Weights of a small GPT-style language model, trained from scratch on English Wikipedia.
Size: 6 heads of 64, MLP 1536 ReLU, vocabulary 4096, 28.3M parameters.
Architecture: RMSNorm before each block, learned positions, tied embeddings, normalized queries and keys.
Training: a variant of Adam for these matrices, 4381 steps.
MLP neurons of a small language model. Each row is named by its layer, matrix (up: input weights) and neuron, and shows model dimensions 112-239. Each number is 500 + 40 x the weight over its row's rms, rounded and kept within 0 to 999. Numbers have three digits each.
After each neuron's rows, "fires in" lists the words (lower case) most often at its 100 highest values on Wikipedia text that the model never trained on.

L4.up1306:522477419549503484488493461525534470480438508585479538517497562564539564518468432485518412459516465483497470551514496508596485521457574475476480510541436488442494429491492488539556520480544500530568497450538545512474478471487493577507512475420445463473512494480486494428510477468503510525476502481475516463471567512503533558569552504496575573496477460553547554451554567468487556368457
fires in: "former", "first", "most", "part", "second", "last"

L4.up567:509569412517504528559554531579508488518566595546496576527494498482528439468500523549554489546461425565487522526533528577557532520543481544512541502500480389564467471452512494529529524524456544516480536525530529526468509534497587497496463510451515502497478513488476489525582500530504505522471524506453496535457520471510484406533515498510491509473537497525553515519469466491509465425487
fires in: "of", "united", "royal", "national", "for", "auditorium"

L4.up74:552507492496575457497536534466494484624459546498489520504507540558462477488508512438468493509432522504492512559445515479549404463535534429486498505499523440447443430511505424492534556533476525515540507458473510477452564566425485498555505502427480560431460486507406467478442514510521506516514519490527527517525505439444475504481531573507525447438501483465488522493510494497478462463435
fires in: "this", "the", "it", "his"

L8.up1507:482562409541510492567485490450514475465492510530543469481516417554545526505519560493547462454494530488485484430503531497493496524602429545482580456540506471445518512543485510532571480513497560484534515515503481491477510486487576543503477462538523492437457533466435523555526520503461462474446450498502556473407505508459503443462492492534546563476433443411473468475494559506573490489513
fires in: "in", "to", "on"

L4.up1128:558507470508522452460508483540473467502499478474481512494510493511478495516488525571548478477479523465480398472482512448559478443566542478515529467478461540511525471518509518453545493535448556544595472518549533460456469533482471531548566505457490486465490498524446527532530449504448531526493536440549513518516493554560477460492609468461462530469450495535480539489541539517515520444539
fires in: "by", "joined", "of", "founded", "under", "president"

L4.up33:537601422559522539533547536506538493516498563508585555506385504504454548461530538467584454459518527478496548438529488455529471475479518462440545418564509519546508496546562501484542538508448588495523540457522472469492505472477445498456460482550511491414525517503468552441444485472456473540563585508460537523471516517496480456491459392507489493528462471483474486554482510509508509480522
fires in: "united", "states", "s", "quebec", "hungary", "ukrainian"

L4.up165:534483456542459480490521530478545548511482470542556596551477447518589470505533582578533437436486504489524519497495533514514476478527496529476522518514656449437449512484533431514564500443508574498472437485558417443475558538503492477499511436486507452457529516474472528503525479477447482532454525557554562448494565488452546434497538479464508528475446415543485580501527495492506509475574
fires in: "as", "including", "in", "on"

L4.up453:524514499554501532543517587508460504537489509576434486499517464417509487534483579468559473454500405528481498470503511512525444469491505517505507443466450487500515499464494543563531593458541566503540504566523454483464472521492505528515572469477470531478511551485490477488495477536412492453544499490487536500531534532496550465543493456519580472509520500464488485494529548542468472490503
fires in: "after", "among", "by", "for", "south"

L10.up217:468481523515476453469497504448471574523452491463503531522569553545502481477546553580495507510462472534543524511571509541549518520478510452503580473522550504442479545508505433470536492531462560482493514536536520510488536502438521460545586556529531552485504516481489431502478496547445476524480514482524543518487572490519571449444542458469469504499403465451429544469504435486519550458398
fires in: "october", "april", "may", "june", "n", "december"

L8.up445:570467508462452527522603400531589517523497563520553484496528586534543545511573535556529464516522446507456486508503515551428450547452495452545498508494554493520475441475527567528504473461477482490557533536472477464496511521447464531457546534539468451519491511523470524521476518463486514419523502485503557493439491483507545441482539536533484561477475505525483457501454527475531468408446
fires in: "first", "the", "a", "one", "last", "two"

L8.up159:479495516489446507563577428568502505498556465563602561492537532540516482539565502472450553512519411477445487471464504500500509556481526519521491454471450536560509472544494489504518555502514517459508495444532439519458524537497508476460596474533465441450424559532497550477436447554465500502509547531530482509474484551508499438516493517498447413450573468514511489486480481493507507427407
fires in: "the", "his", "a", "stone", "with"

L8.up64:549483466568464447511467426531461478409483522544530444500487519531467518483519525558527496465495514428497465462510570534545494536558505509476531383485530550524452464508493439546569470506553554451572411516548542453470512511434524465527455465516551452458414495461430447461493507441442512402506475485527541456430453544506588443457482496426489546438517444463493595536479537554458510466466
fires in: "the", "of", "in", "from"

L4.up444:434483510464452514497557473517489552490454504492477494500533462454504491481475472502528460440515435532567546479634537472406499472490429390463545482454518465478461428491493434448487514493531471471455537451520509476477574554458518463544500510454562482479431532511462601445573419448503510562507450468512566462526446507478600489436579471454538503464492469510498487494503545472480524470566
fires in: "men", "people", "we", "they", "women", "weichel"

L4.up488:604544405496539469506493493476453426525513513514464479494557580495495524517561505573437490508490485534539430568482574553542577506467567495501526436487491551551503468474450515546524468470613553524513469531497580490470469497486411468516444536499516505430448448453487442488472531479426509471529492545437527512473547547441556475459472375474518478464438545525545593521507482528516502422553
fires in: "of", "the"

L10.up1079:554492514486534469510473465501487549511546469538615557492542485578507450549512484538470564420518484501626504517587491530569498481503501540521562483496556505487487489521438509570481514539517584476546475513526501548489562500484471488500493436509517492516447488484448432454540471552434494453508516494561510517514535519526493471496513419527501517541477415534490479467547476550458500450531
fires in: "1", "5", "2", "4", "7", "6"

L4.up371:522505485481516494501468471426369432425504439519463498478483525566568515517530512511486562483497486480451437398490490489504487551519431484482483463457533550474460544459449550490529476504533560565567458525510462432510471524495588453554555446408478492520453473514510583511543485524457517517442535485497505487469534502547493475454567454463576519460524501494513460471542491480491425454500
fires in: "can", "to", "be", "changed", "must"

L4.up49:531520486507604492530562512452441492490467504541520534475503587537464528568492503534489513440436527452406438525470523539526532545512569547475503477471530486596479480538550456507537470530517521510482501529564560490468532506481517510443563531568479486500453535455537524520506504443464547450494492494511490532438546492455577483493512453510512504531535502477509508520476475524544452484480
fires in: "by", "with", "of", "to", "on"

L8.up1140:464500461461465483523517514459428534520440494544477517476511409499502471502514562567569426466456522473528492440547535502530536478498585495453609441551526451514500469509554514574585531534548543593469482514504434507473443532499524511443521497506524542428452549417466456531491507516445513540472509490532513436538483545500498465507485458482535556489513448514506604492507532520523468515430
fires in: "in"

L11.up1024:491502508501437423478508542431445502489453484531586504503488497610454521490502492558502513471486493527516513575507575499601435515498514460496581503479587510531454502460470447489529587556537512540458474461513533457421518483486519475429470465567494511406491485518464513485500504548500464490525507568458492454487444581428461429509516505539545517470470432449497482492492489489495508532412
fires in: "an", "would", "could", "will"

L4.up585:490541453445464508515531523481503561429515505526494458540510532533527484597511464464458561464485498495547473516557544427537509456505511488450543490460504487442475542459545536493504394567466539421545519499530551456467539543506525519504497447404489464456464523481469485512504546495441512470486518463518551505431491572457479478485532476475523517421444467456458504512523514529527492460496
fires in: "of", "in", "founded", "attended"

L4.up429:546550472462459487589508497526549559494494521550581504500475446561504507492524523466457494463538563437528470475556470475512512504443503528508529455522512543496502522418448495526524506453519527495468519470546494487461464459491496520555481485472491486473444521491449527464539440529469514457427502467466500444547529558477459516525490385516478452519505538540518498455563546517519506462500
fires in: "of", "in", "on", "al"

L8.up470:473513425452549339473549534447504501549443538523559539449478569509470503479467565525484517523554404505584562540568520601487522533405516526427512483525535476524508579534576505511629553447491483486502534499545521523462501533469467538476504436503498490477482497505537445514496545458493535414515499531521523492508478460473562487449537520564506462457500497539479579379479490573485512524472
fires in: "there", "well", "it", "applied", "therefore"

L8.up347:522493478509473453483530501484580457472454547498515473415467429484473476514445527479489534484520472507469468501520525500533544551522476561448541481568486465516510544539519489495511502448498556460548502461605478480470452528450476546411535525475510480484395518492508492518500472414493428486505473572508478484485492451497548439455505460490536527451536560518493576461471553512509510458497
fires in: "way", "as", "name", "time", "themes", "point"

L4.up1330:519481425492498513511421544409496474459482508494533568497509470530482478465576485461534444446430536475519428492474503519468447453466507435444509470490530565478498568484554496525562515456539552517464476533537547545532507541511511469434524535444529532506504496435473569438599505566487483440524486529496579510451541527483521450480519425515493493497464443470554529559487588464484542486501
fires in: "had", "was", "were", "began"

L4.up368:557529445456543455489511533512480536551519527512537566491510539472502473557469558452580506475536476477421490478503518465459432465546502471429561457496531535500439462482538428504515547510499485458551502468500509503500445595480455412577516499510529499424426492473439530506484534455445484473503492494448498549502522540443459532565431434491525502507502475467513556493478522504527538491500
fires in: "of", "that", "for", "the", "within"

L8.up102:465589433433515524497560492479550468536499525559518473441489503481533550488587568520476470471529499469444471554516486568544517548480468546428530420477471473571470527480490499477553526521499529512492475551524428447497495484480535476554498541448479507454474555550517488529429488431482470490550505444481509428496439492471504483540465486488538524474484485501545583477509417468517456522477
fires in: "and", "the", "to", "or"

L8.up787:431530459509576526462540465474513487444475565514509526495513578506449502496498540520557443458489447515468431466463476489487470444537493467547513378462486506458540500514510518564527560489541515519523466597483422476447469496482547557492461490492492458484374450488461490460489463535429491464481530534512568470424519480489524472518459477500561466514434537468585460509477542555512444474521
fires in: "by", "to", "from", "neural", "at"

L4.up483:509503499513521538500537532485443534495457567530521526489451532559452485503651485478565494509495392463481516488556493531531467511506560405427511483441518449489441517534432520455558491403564486511465448447498505456464516502492528449547573470470540506419485479501488540511490513468503524520455495464543576511458443470571595537450572417495552478469491434496555489519487458479465503487443
fires in: "would", "can", "to", "may", "not", "helped"

L4.up1178:529614453618554554480545512538538481526510613529534542468440453517445493514464522503474490472480495501466514504512544476550407472529513480468531479532539536461463488543482470443514508484556527492533471453572467493386479593481497552450490495475472501452486546451516539481549494433467539513497522490527512546453473483450453454477562541561559552535449545475517560526504513501485539476484
fires in: "united", "u", "uprising", "british", "utina"

L8.up1278:558479354455459494539532542502435498469528500528631485496501456512506500521512545467463557448540506535439508503536559533546539476525487553517506454445535567538471509490574503503530496543504515418455547542530580474440504498472531513454484434508486445493497559513472513563520522469474517470524535423523578535466453477424547409531535501492451551497480498512522515503471478495521516478548
fires in: "as", "such"

L8.up611:482458477568550499491548522523530560519443505490447501529418458517532511443542521438434481509483514408561481444496547505505487495514517490487541392509480484505407483523541514568533476427511596537521445525459551481455468517453461443530533434492466507470521470496499443449500431535466442490528531443539566489515496473514566472462481468490565501526506435500525509526506481506507373427504
fires in: "by", "in", "when"

L8.up434:536479471504492431576484570470458530516533459492536512417547482526442473528551491484554489410418453489456521503507482481530489477463458473537521450463514534539545509544536517462566500490538491534549545475502597452506463573494494495483478462502475486464514469467456535537555560500463447532585522475552570506495630533406496455476534419542491534515479472462517503488505566454509528481476
fires in: "was", "has", "had", "is", "won", "began"

L8.up753:513601536572521456501485552485469504507509507529501496430499526515516506567447560496435426491464527471503484496509497577482519491530507538449591445452538458510554474563501510480574466467533483437497499513511519491517512539487583558435556571449486435417494506495441474505498514484416523476511565520492539510429591415454546511500526482525539483491441485460500484455413522472446531451520
fires in: "of", "among"

L4.up1419:455511480490508473523585458510527534528405521528534551463470500474543542522492533447562476461480507509494452511509580504598452425434543501485541496538533410509428480541540445499541581544519480507524546471550517476451501565469489485408555489567447457465514467484449512454480490492514488478491449528519588433539555471520517481483534514428535546504436468514493582442577455535507502439456
fires in: "them", "well", "him", "it"

L10.up57:478522490566491454435479523491516504506484495505560529536415518493546465548510571538508493445447509445559454506529560434625475482447497543548528481558522470511494558497459516442541560458515531553501511491565474510493496539513512601547465505431514520440488532407472544511503511514418501485568517561540486484434533492429500419465459494531495543498506488507441429476530465518525522481472
fires in: "born", "located", "december", "october"

L8.up1009:494489412446602503531554504525497524541495497573527516463476529508443528510516563529474532540462464502488461556532475539531551512521518539469538456465479525536519413497521503485501586496520483522509511535537449488495477527457510489544546550454492515522433512496484428516527475470503433419480501596461478561490550472492517518489454456572446503449552514569489632515509487479561438484485
fires in: "the", "of"

L11.up22:470456487491465389492493490523495503559488503514513547471550552462507474479470533482529431441509484443518524515463451402522467535537522447510544482502482523441452529458441564546518459448476578489492440474496517546539478505495481528508550524479503511449500489535440455566531440511507426519464486590597560533438534495497464438457470484510497505500420446492476501521459531527442472460437
fires in: "may", "august", "june", "july", "march"

L8.up475:508459489494510451543548497544476500524473589500509538474511516564522523539559568490471492564513426485466535460518528500537475507502550448471521465494505498448455479594478474618550501518526568478480515462531522471438475561472533477551557525506537479481449501490437488499487531471500504539522524544436487509517539522529500549552510507537541497470493501483628602509483433515458484488473
fires in: "this", "these", "that", "the"

L8.up758:454452490543528500533574435538498493487477501477499550458516555496498528562504490519479535549592540504464462506456520507533521553527511465475473367480530463454464463555494441478516474522487445459509539515453482477505447529491515541543472500480496477471499576478417500460546525571445463495513453501506485528528599564465522466516508534463559537488543465557487509478543474493538529443499
fires in: "the", "a", "three", "two", "an"

L4.up648:542509488543504484452562517484571504473489567572512471529542570483531514481461549419529431502563416420453483497489524466465426535487539517547551496492508424413420449467476432511505549500494483549596548492458506421502547518479499484502541519489468499484515456468466557420632488507485537492459515505526584501480549474458516478496502476502591575511430479529492533437476489463492516407520
fires in: "first", "second", "third", "seventh"

L4.up390:451482496511433512545511517530498448455593461528504517407426567514530525483494625526518464466472539497514421510465497565439545424526532501501535482480533468471490452435472405566545484505475507501560569509495539507462588498453469497515533523486512494455471523429473523498472435541464525525477507568502494492517498478561536448555509431525573494520525547488496551568497417482498532481502
fires in: "all", "two", "allen", "alloa", "three"

L4.up569:491477501487528479527485516527459500516489535497434510527548471532548486564592563464525534492451410432434469434468504474618479533496499542550499520501423507453458495443516442534537551506484573401524457495486547545525523546464547466544521481450495482478539497506484527516536450537475500506506532512526537500508516526472496528472528483480479559574433491560560509509521499487539476479442
fires in: "when", "during", "began", "announced", "before", "until"

L4.up534:504535489469533521554515511474459536517455465553450458539474527536525494497552553508539506482479520539434480475497612521492515512488564540495564429470490499450455442514447584571512498557512491548482447493531496479525499442491507519484472480418509462477482496500490521501541572521414458456557519487523502531435516552535499439475466535475490516471464501515549620485498494588483480440476
fires in: "in", "near", "on", "of", "northern"

L4.up409:590449496472514477475489518459472505531577489535536473503383565448485501482497567527507527487544467501510497485501509506438558447460530525425473462463539495541483487463520549508499502444456528482512596546446493475483557618482515564485464455444474471489522483524547476486557482406497471508514502522587498517509603519510574499455518506522547525466491490516457529534486497558507525499489
fires in: "such", "or", "which", "combined", "these"

L4.up1408:601516495557390545505536526477511503549526478546550503548476497493517493457498515541507487476544455527540462437454487467520477476541523470511539510507478543515489526423469549497498545509519505482515536513543495502455593503484472543533458511502482433450475552460517487420545456558471509517460531543503489481474585491413494461488504423478520546471491512560502493537539565532518488396489
fires in: "american", "french", "german", "spanish", "polish", "mexican"

L4.up553:469538455507473518555432455468483417444450497529432522432480462546553481550454580510498477396525514549478471476455479494536463488465496508524533504512551453464459491478467442651519498455481507546578481535495509472439484516470539489534524531448439418459470559514493503522500468508421581375524507545488499458512515500474475455494480507548506520476494485555437552503540496507540515448415
fires in: "at", "of", "near", "athens", "into", "atkins"

L10.up772:487509486423432510585493519501511513484454501604489454503461458573528498524537576525481488502490437515495498554504524504412474478537459528468541465461468495498528402496517536475511487478512529617500535542517516492485508482488468536500546463507535489498490547473462479545509475501457554449478534468486503431510527498489608458524493400456515586499535428457523550507573513468641505484520
fires in: "and", "or", "to", "in"

L8.up1080:472489486503469526524590492526511521482393482487508577496469518520485502479475554513496507457477524484548569549484481503530476473486512491462478452510519512532505464467483482557577506506498513606494472501516520463465540527491516518469513570514528449487516515451453456552482455437470454470456512569473452450532565472428518522577475478529531516506482518488529503466467422553508438488476
fires in: "is", "the", "are", "a", "defined"

L4.up1428:465584526510590490464534494493490497504528499557435526419493496454531550520444542436561556435517509389528436526526528479451536484463487506520556416486475495522431486480502470530526476589518573525541441534441455499525478561485476534467475471444532574501454517484473474504511470489469489503504558485435497477503542480500496478442501430490535498478451562474556592507561465524514483488532
fires in: "in", "of", "into"

L4.up867:555530541589518526531518556425488467497463489571500571538521551490431522471484464436547478477436458464443458455472470490518507509544526417522515488539533495455518542535534517517506497442513485494547477448526463472480555489503457528479479482538525522432472499479526464419473565544492509497499553512564578530519494478497513477477525494480621498502458437541510493532490439499502496411496
fires in: "british", "london", "german", "french", "young"

L8.up1152:474506513469429551497531555521516515518535573542541436485484490571415545463507532554518452457389454439493476484492547464520449492542496531526523503494442537554482569475475546476541492508513480460506439477576499445452497553451505580460451439488452433500423509547478489538471477451485514497494524489551523444435499507509531429613549465450513579423480467511500444463500482506523513475500
fires in: "to", "of", "for", "with", "the", "at"

L11.up239:487481465468475518477485506514447519502538432553570515456480502505534487488517517534491489519492551535457511488479469508480509529504505525507521502464548466536521578568567507446516550488511525586478456573542479451497494525485526491413507459403513495486449528496503468567585473547511446508498504612513463538456515467504531435457580507500466481443449431544485559492518478410502514538473
fires in: "had", "has", "have", "is", "having", "are"

L4.up721:459528557585481492500546511482498511538472488496507528492508514481420486483552570467518544386444500516513419500472512446517542521526491501476540491525480512494459525527542457504561584424519518483543464497579449499485533548495544512497521485479477484525377544534465573524473550466458544549497541532541533458369510462471535440510465514539512461397488432540502568503494500494494477486500
fires in: "at", "in", "of", "with", "outside", "from"

L8.up603:463440472538505514487485537477475497451504519540520504440500472574511600567562554520488546573501455460537470484463515509499471486565522482558527479476461462523500428499519499593561520522482546526538515524511461428546466510433576453456579524537486502491455472472477484509482470439524505478473548482430542461466482492508478430434540453482576604452430545477536484464597513503540406486452
fires in: "to", "of", "t"

L8.up798:494469440521518496522563500469492479491491425519517477511537419488461497522483536460471507467459487498519546490509531532523472492543490521421599478489523457500542453534507472554550510495429524519506475481481423446535507491483582540507554474434503503485513458454486451529454518528466405448484528469458571520446538477402536417475521476492523509449373402462472491505426511469495424482471
fires in: "in", "of", "within"

L8.up106:505548369530499502443545493583542580461494483469512606548540424520465464461490522545542554455500539506514506465486480514526515468516431518541535433496555481548522451498518497482548520563515476495465503526514528473500567539479459554484555485511428472491461572519478513537501454512484530515505588485576509439509491499543484452465544462479519523496477461452509481502507446559573535483491
fires in: "for", "with", "became"

L10.up1210:495431434559476549471493522450480503485523455540580509521483497527474463489516556488490473416531452480486473508484465421581514463563525523552601414517438500454532494503518526593575470492495586488490468512581535489475487517514519532523458533561454448435462536500444524525493495488438542474486557530528581468447565513470574514526486494487518508494457474450446452537555510520511519475503
fires in: "to", "for", "under", "by", "forest", "of"

L4.up866:402479402504481458502508550487426482528474485510536535446489580530525512480549528478496471500502463492525461473536492519547480482454450532447482470481582423530441474544472543502564528564551522588485453469503502540524462525498550567506527436460510559425467467536490482530484521524478422547494550443472495517519427515467528530492489506559492531511457506483546541483551485428512542512456
fires in: "can", "could", "would", "may", "terms"

L8.up1192:515506436482525408477595505480522457486483516507426576453479417501446547432483537483512459508418504476579571520537530573502487472560557519417528465482529491515492519500472489494523521489481511535492527475517451445536517521462542519466417455459541465488508503531391434461519563520493489453475522446542535418460559512432584400443503508496548481452489517416425544508482516438508469494452
fires in: "s", "her", "his", "in", "their", "its"

L8.up987:489535459599473487527571510438560477429483432525519581454459529598517502595509557458486504470547468515510471517466487500508515508543423541561517496512519432485509478500477490572565505493490528482529531520477545562461514524493589550524490469512506523496472504521458487437535468580442512445423592488539526526454482500474485451532492516495528560485534493494461522467501485476497566393522
fires in: "of"

L8.up697:455551459410519516501451469486471497447511523488481494377452496438496464488542490522482492485477435427475460466452515523582517492429565485524560490498557453481479549524612495498545581506517556583521424508550532533553460500488504481456464430510519468476444512456446533519578549555459455507490498429548548489495447512490487495557491474538503546520444497412514516501570563457524485488506
fires in: "at", "tigers", "began"

L8.up553:528520409453574581471567507480554468537491465509519525498488483511502490456452527468515490466493509447458475542453481544621501505516516515517545467463489428564514481460502569514523504546485459499526454508518501487420475489489524477529503488509453461464445497537488415520446501549409525408538545488492557447485555465413561437554477483459465497427509527444532493530453546541540472489496
fires in: "of", "in", "for", "s", "as"

L4.up726:504576513570487497478490472495433535497424584532459478441477448518494474489522528458451476477571495547515510506456554484525472497428488489448540474511443427495517409508487538546569569419503483471548498525489486473512519462484487489486474504471437463474493482442433581531532449549548473503498475505498520446553506429500506519493539480493519537527517412522449450473478524519497487476485
fires in: "with", "as", "while", "well", "and", "than"

L11.up1391:517422514463416458522460475531507478487509465535456504533535612546511594528538537574518489462468502552588484480439496510480512511552501495445490485514496471482464467431456554601542491424491529502531543557517555545391530502468509492608583495459509532469447560482491490492463503525446540487544539476563507521557480464515525495531473407447511509427479458537486501529511426515541555410543
fires in: "all", "alloa"

L8.up1163:478475506498461476490529393555553534615525540541493477514435486557493509466447538472438499505542521531491478527535487542545542453561534496513565513497566547531504497453470564456503491532530512518535532533506485482513547519479498459456514484479450433515483530541518453501481485431481503483501539506457548468415484494545506491500519455535541594443525466510498491493521472466513444447487
fires in: "of", "and"

L8.up436:501441492533433479434503501553460551483499474538537506479497497550509501517496525561489535454485491539497621495553568556541520576438517621476584435467449492472501560538535498511557563474443532514513413503515487514431466554483564517460596444477478532498501491485512526527484451482485433528481487513556605501533487595528598445518506468522476523479442495489452505423498483489464432476520
fires in: "as"

L4.up787:569548433494541496509558491487502499579494482481456468514475486539519504516538493505528472470427529512450522519465548590533544463528421526391522495490486493513468427461416512460528529533508538511539547489468490452484492465458529502501471452507460481417478525509470449479499531570458479542516478541494528437487530538452557475492489518494514503516470499489468640510536496451502502441467
fires in: "or", "in", "near", "of", "due", "s"

L8.up243:495516581567482483549467493438485475453469547610413516469495547615562520564491542495490466390503439513493536512496505510472467507529478489456520524542526517478533447532476488515516492481522528502542513525533463449468494544457483469518467549494540498457464459461507502447480519444512486470503548544451489455478599468493505494470505446453575534506489572470508510465545534491474538471442
fires in: "and", "to", "or", "only"

L8.up613:552445486475536497454504532543464555544457581537575480465499560519413522546491566458523517458430518458437474532529507492554463484446548545486559493441568436546515456532490458517507532451501499462489513501504496474476418585436450530491531487421487541468486496562534457449555523489482475463492470452543549493537475535465543375491549479480527521436547526475543565478468514496511485494483
fires in: "that", "each", "one", "any", "no", "every"

L4.up1168:423491445532496479503542451501517517550439582515488584455469615535467433515490517519599470584478421557452566491491487529528433590538460474435495513470502466503486500498473486615511483441495499452479491467481479461460519522459506426510538562532573487541449463502457496396486506455503504450454475512513533483519466526495563519516549495467530524502504499556505645456485456544533483495497
fires in: "his", "they", "who", "these", "their", "whose"

L4.up1160:437475452484447533558478489455483525440513495548553592467507555519473527515531513500513495475573443510501504528507486441496522496425474522514508496493513509466435544496538457526570528489516479505469584512477451438412544499490590517502547488461455474466476491504535462500530526471525506561514480563476521427521543480571516482518519466540577512463496405540550511504499493508542576471513
fires in: "had", "have", "well", "having"

L4.up1118:534569464538480521585529531518501483466503509484493534510547484473433457513449479497491514468535416499476439556558543493498522493496467478470516479496543487561446516460435463531533564508530477459482498529614467452552537546497569453460475506472492520470501551456442535448517524549506513498453441562537514512535534484438485525515527499494590482528468505466543488482467522512482578471512
fires in: "became", "united", "san", "become", "remained"

L8.up994:434482504489452494491527500508457578457480527523527519484522568494519555525530488463476506554530500447392535493512485469485524492516509522469519495524545491509454528541548432489551463448503517598541409443488459540420492472488438573477550459468528487501514585471489400517493504477480537477478536520442486483513508514511496391590530484507504504498488497509483555473509533476526572501502
fires in: "a", "was", "his"

L8.up2:489533495485523423486593484520467509541470492492464551557439441458442457514535533534525500526502451490589448496521548568581440444543542542478566473540532491533484454458445549572511481513494508531542482497545549475477553572491496476472451476506507437467516548465509453507554475481465517514464536409549571483456513459428546512518478458468530500462519513426514555500530476463522434415492
fires in: "of", "for", "national", "de", "federal"

L4.up1333:487548425501515407556482461475488410454501503507501460436421451420423581536500541458503526462543481503557506495499522479517489445510551542501539489485575536462522535458547400540544504478488544482521578440527503527473440543469540518451414454479493467477416524482490510543471556456409486534547531545413541494434581480444503499493496486500533470472383534483566537510549545445536545459487
fires in: "at", "in", "athens", "atkins"

L8.up967:478467510463535530425552496531530547532439573511564506468561497433511501490527566553515493523485517445509490566463541499542523507477545474552594496508503476504432508530452485462495438439521513522507532534488478482458453550463489523480488454511492459484507488505402446468536542536470489481443483448537495493493487478500557499614515536528512500463486454492463550513516531459514555382458
fires in: "one", "1", "each", "his", "deer", "caesar"

L4.up217:549577445595522584488570537485503470561499475525558570494475499546459466465515505541515514517541528467506500465474606580533401460544547545388499468533528519510465522416402473502525544506458506598483530466546453461477527572475537497482526471550550440451470481479466510452507481533468498489486516545486565412449524530502492444491473522525471525496474499454510534521543466488520451433476
fires in: "the", "new", "s"

L4.up981:497514501570540463470499563496489514520482545524402488476538508483447564537525491479489438378476469468433538502424529524542492466599474487514539493521497454549543464556495433583524549440527508462517547540475569449481527507460466392466492537533476511447494528471469541488571480518513480478478520526517512498490515496421546467538496449461632476528494428549489475513502468577472518471507
fires in: "of", "among", "than", "like", "while", "alloa"

L4.up641:533472514499479510518549543619428497536473543492457445454475534450526494484508637508503516496536467432492537444486506419513490508461509555515528478437471452535499478433482468575523549505467513462528574422450470526484508612481582511466587494501475519481492472514469522533516546516479464543527512469482580399514497490499539491559518456483505555517463451541546535554575535466496493424476
fires in: "when", "where", "if", "while", "once", "before"

L4.up876:515535476485530484502535480539549569473528497546556530499536520518553537579474534513453529483493530468447516572540460508465497490528505473548533491519560522447443475464551494526531458431512460547537494435520458465451499544460507532420576512497458426473457568521512439471473538485501507534468499542593521401502518543486475520485515581452555506488411512472513518494503470515538553413442
fires in: "her", "his", "my", "close", "new"